Part of a small language model's weights.
Size: 16 layers, 6 heads of 64 (1 for keys and values), MLP 1536 SwiGLU.
MLP neurons of a small language model. Each row is named by its layer, matrix (gate and up: input weights) and neuron, and shows model dimensions 96-191. Each number is 128 + 32 x the weight over its row's rms, rounded and kept within 0 to 255. Numbers have three digits each. A neuron's up and down rows have the sign that makes its largest values positive.
After each neuron's rows, "fires after" lists the tokens most often just before its 100 highest values on Wikipedia text that the model never trained on. A number after a token or word is its count.

L10.gate276:138149120100108144154101094160174143129082111106160132124152094153173131110090103188089068064103107124084098096192090158132151102101130170082141121126102093136127112131130129033133101133158109126146087142161146182143145083058152142147096076130073130149175134133152102114210121088134189123
L10.up276:124085128093146126136141097138113112106090091182154087075072182125190102125102119154156137097111115160156140123159133071142145141170072117111151172132153140143114057200141122099156108078147143102123129135082142078159118101087127138149089151157121131151164091203111069072109188069196137197
fires after: "\n\n" 68

L3.gate1415:162093154101129140131106095159068143086154144096164161135123134145113113109096080110112111075099089058094117143129107134120093133136159121069085116105122109151115156100097160204153212147101150122180149128186115164161116118110103119099132117137144108108133181130153190161223118081110119105
L3.up1415:122147136202065190098106169132141157205188092139097112132153135110094115185140151166179112134126136132121137145138146119121144125151190121220115157165147112128134144094136086093161167129179133129137111082106126155126114165149131161130168118140149151163100081099129116114103100125113090148
fires after: "the " 19, "\n\n" 18, ". " 9, "Al" 7, "==" 4, "pp" 4

L8.gate375:127101139114115111130112079154166134101153115119139083131094094138096082141117086222116145125138073046141120128110061126143126140170167158095142106139176093120100134147098147156112136121170092107128174109156115160167132176087159160107140130114122089093133137168134120139157137167082135155
L8.up375:092115189115145161066092096108136143127167138074109113157119102153143122123191149128128105072103141174067102149091150135167087187146129175131126123115138147152116165162126166139057122182153109087143177130122120149175126147150151156129093096164101054119160110159197118179076132152133165161
fires after: "| " 33, "- " 9, ", " 7, "(" 5, "In " 4, "Phil" 4

L10.gate716:088089097111138086157097124171161137162085128124105090129129118119173134154138110138099110141097121114089118137147124088127129151122189147075144172128114113107147131141138099120155210130123201150142168134106170170160103155119112164179165122105139097154123162198123128116181214144108110195
L10.up716:116142069151088111144062072153174069079137134164122100102133165146153118114132137142142111070087124150178117113110201080099120062097129100048192094091180145152125141103120095110165122096130146129168197115207086141109092131110160133134146134085179096145141154131172113168106134101128156107
fires after: "\n\n" 82, "essor " 4

L8.gate1110:145149186143123130123124128094131120103174101229096161169145158076134121160110167111129177091194151150105112122111140166168093152142155134141122190135159132155117183124132174155060125155132147149152144090140162135165129181156116115075119149131111143127156126117146122115113145091082158134
L8.up1110:114144100089145164109090184149120094129083130144148171094140147126123139091092135138140180115212115156136166107154140140108154152174173111125111205093143074119116154080102101135166128144157144176118119131184140177151138191176148154112119114084161116149144084124140135103143103116075165130
fires after: "5" 12, "9" 11, "0" 10, "8" 9, "6" 8, "3" 7

L10.gate837:192179139110124132123126143179169190067155144147165050144046144152090134160116139183125131142156163084112135149116126173163118166126133144089107100086114117177069154131086148089197154151166043128189140087148128144114101102131156170105139082109141126101125120117099162119137118184148175145
L10.up837:170221137108095113079107133143155168119157154133158075118083126143105123161128121142118138114171158106096144197073125167162122127165132125091110101105112122149104127133131125112178165138140106142143137128126097137118078113135207180129144099078143116088113176157111061133133112165131190139
fires after: "- " 24, "| " 21, ", " 17, "–" 9, "(" 4

L4.gate871:181194156073119164145119141149103115101106081157129122150101125101103195082124188086077111111171139088153148132125086122074107140101094147113139067143149153079132119169135185098114183123097121197184147111127130175124137159116140101130184134092144120125086112183132163139114114142141091114
L4.up871:185136141142101165150120176117078130122093135104181126120097108148099123143092041132063133124134104156105162109143136111184117206112107191130103152043178133143126148142105195195148096102065125145135137088117113155158153098120136119113122089132165123052119086067160105089140148126110143120
fires after: ") " 31, ", " 18, "), " 11, "; " 7, "K" 5, "\n\n" 4

L8.gate397:097156096139105104136098131167091165151131108106124110117126133162086160116147080188062054174109134101196068068151176166172149131132130110131094179110199091178151149142124196148129128089165173113151101083084121092118135167139174113116166179133185211128141155173140129118109127142096178067
L8.up397:081164073137162179131129147137095133136140160152154117151142111160127038068090068091170100133132092130089110119125128154145138113128142160100099145097125137111114129167094143170156121165117106187135096197129155142088158154138180134162189178186164110104162185071139123144148153196151134062
fires after: "1" 12, "2" 10, "7" 9, "0" 9, "3" 8, "6" 6

L8.gate516:116141106135120093162085188155087122085150112090090112150116177165077051140121136133091129187154173065116140170118149115183155149096126134145135149139149082137106149089099167127134140165185127202123159102143174113121134145084157114087164115142181151119125139167059123109114105144155139089
L8.up516:130142134095140108101178087145041135136130130106096092140093165171156159113084096122096072122128155119080172172155080114055121135083128122139168107209193121169157136081122101099188152117127134143121140095155151132141080127126146127126106138090078133051154131121105135156132076102104186112
fires after: "| " 43, "–" 23

L4.gate609:150121153138142083150127130121129119060159095140127119122127102150000106133080155091125095135182174108137128127148126132127153070088153083115157137171104131167102177116090149158099107140151119162135153125119144134156103116147172124148189181122116124112066095103078078106141135141070122059
L4.up609:119135132119179113184089107131173097083188138123123132138105103148057064165075128100119120118107137150117129126097137134145098109089164122139125168121133139134093179090068147132082121190118109160128163083183152146151092116155182153139148165095109051138182143155114111080159104152050175116
fires after: "However" 16, "8" 13, "5" 11, "9" 9, "0" 8, "3" 7

L10.gate1283:124145117114149136182073116185160123133097144126130130080146121126123138076113134158094098127137181137096142099155148112142166162059106186144113046121177144128102158118105147148123161123049134120099153079103103129115120175124161143120115108139151127132094146144086135145113145083122185110
L10.up1283:105097135101088138163126193184183094113112051246131115133108114134093130177157178111126184140134108119130146099146154137114142144121099175070155127160115171108135157103111103159140151119139118114146139116106129125113123171098106088103111110097128110091152084159123112140166147057109136130
fires after: "\n\n" 89, ": " 6

L10.gate609:109139128128168098158134152158093142097079131127127175084120088093133122100158083147086094102128196119082158136179126114054159113105170164099169056113127129110125091127121133130082159093116174160192139152155136182127134137114077177153172134159139123152150175162142169148180141093150169070
L10.up609:107137173176088098157135174152126130150112118130123092173169092133191147139116118107146164120131095149118115152136141047175171168118155184092156158143139174192091079072118152114163112110133131133176200078076144151146122183111064119154148106127169073127132094130099176148153123106101103184
fires after: "\n\n" 47, ", " 15, ". " 9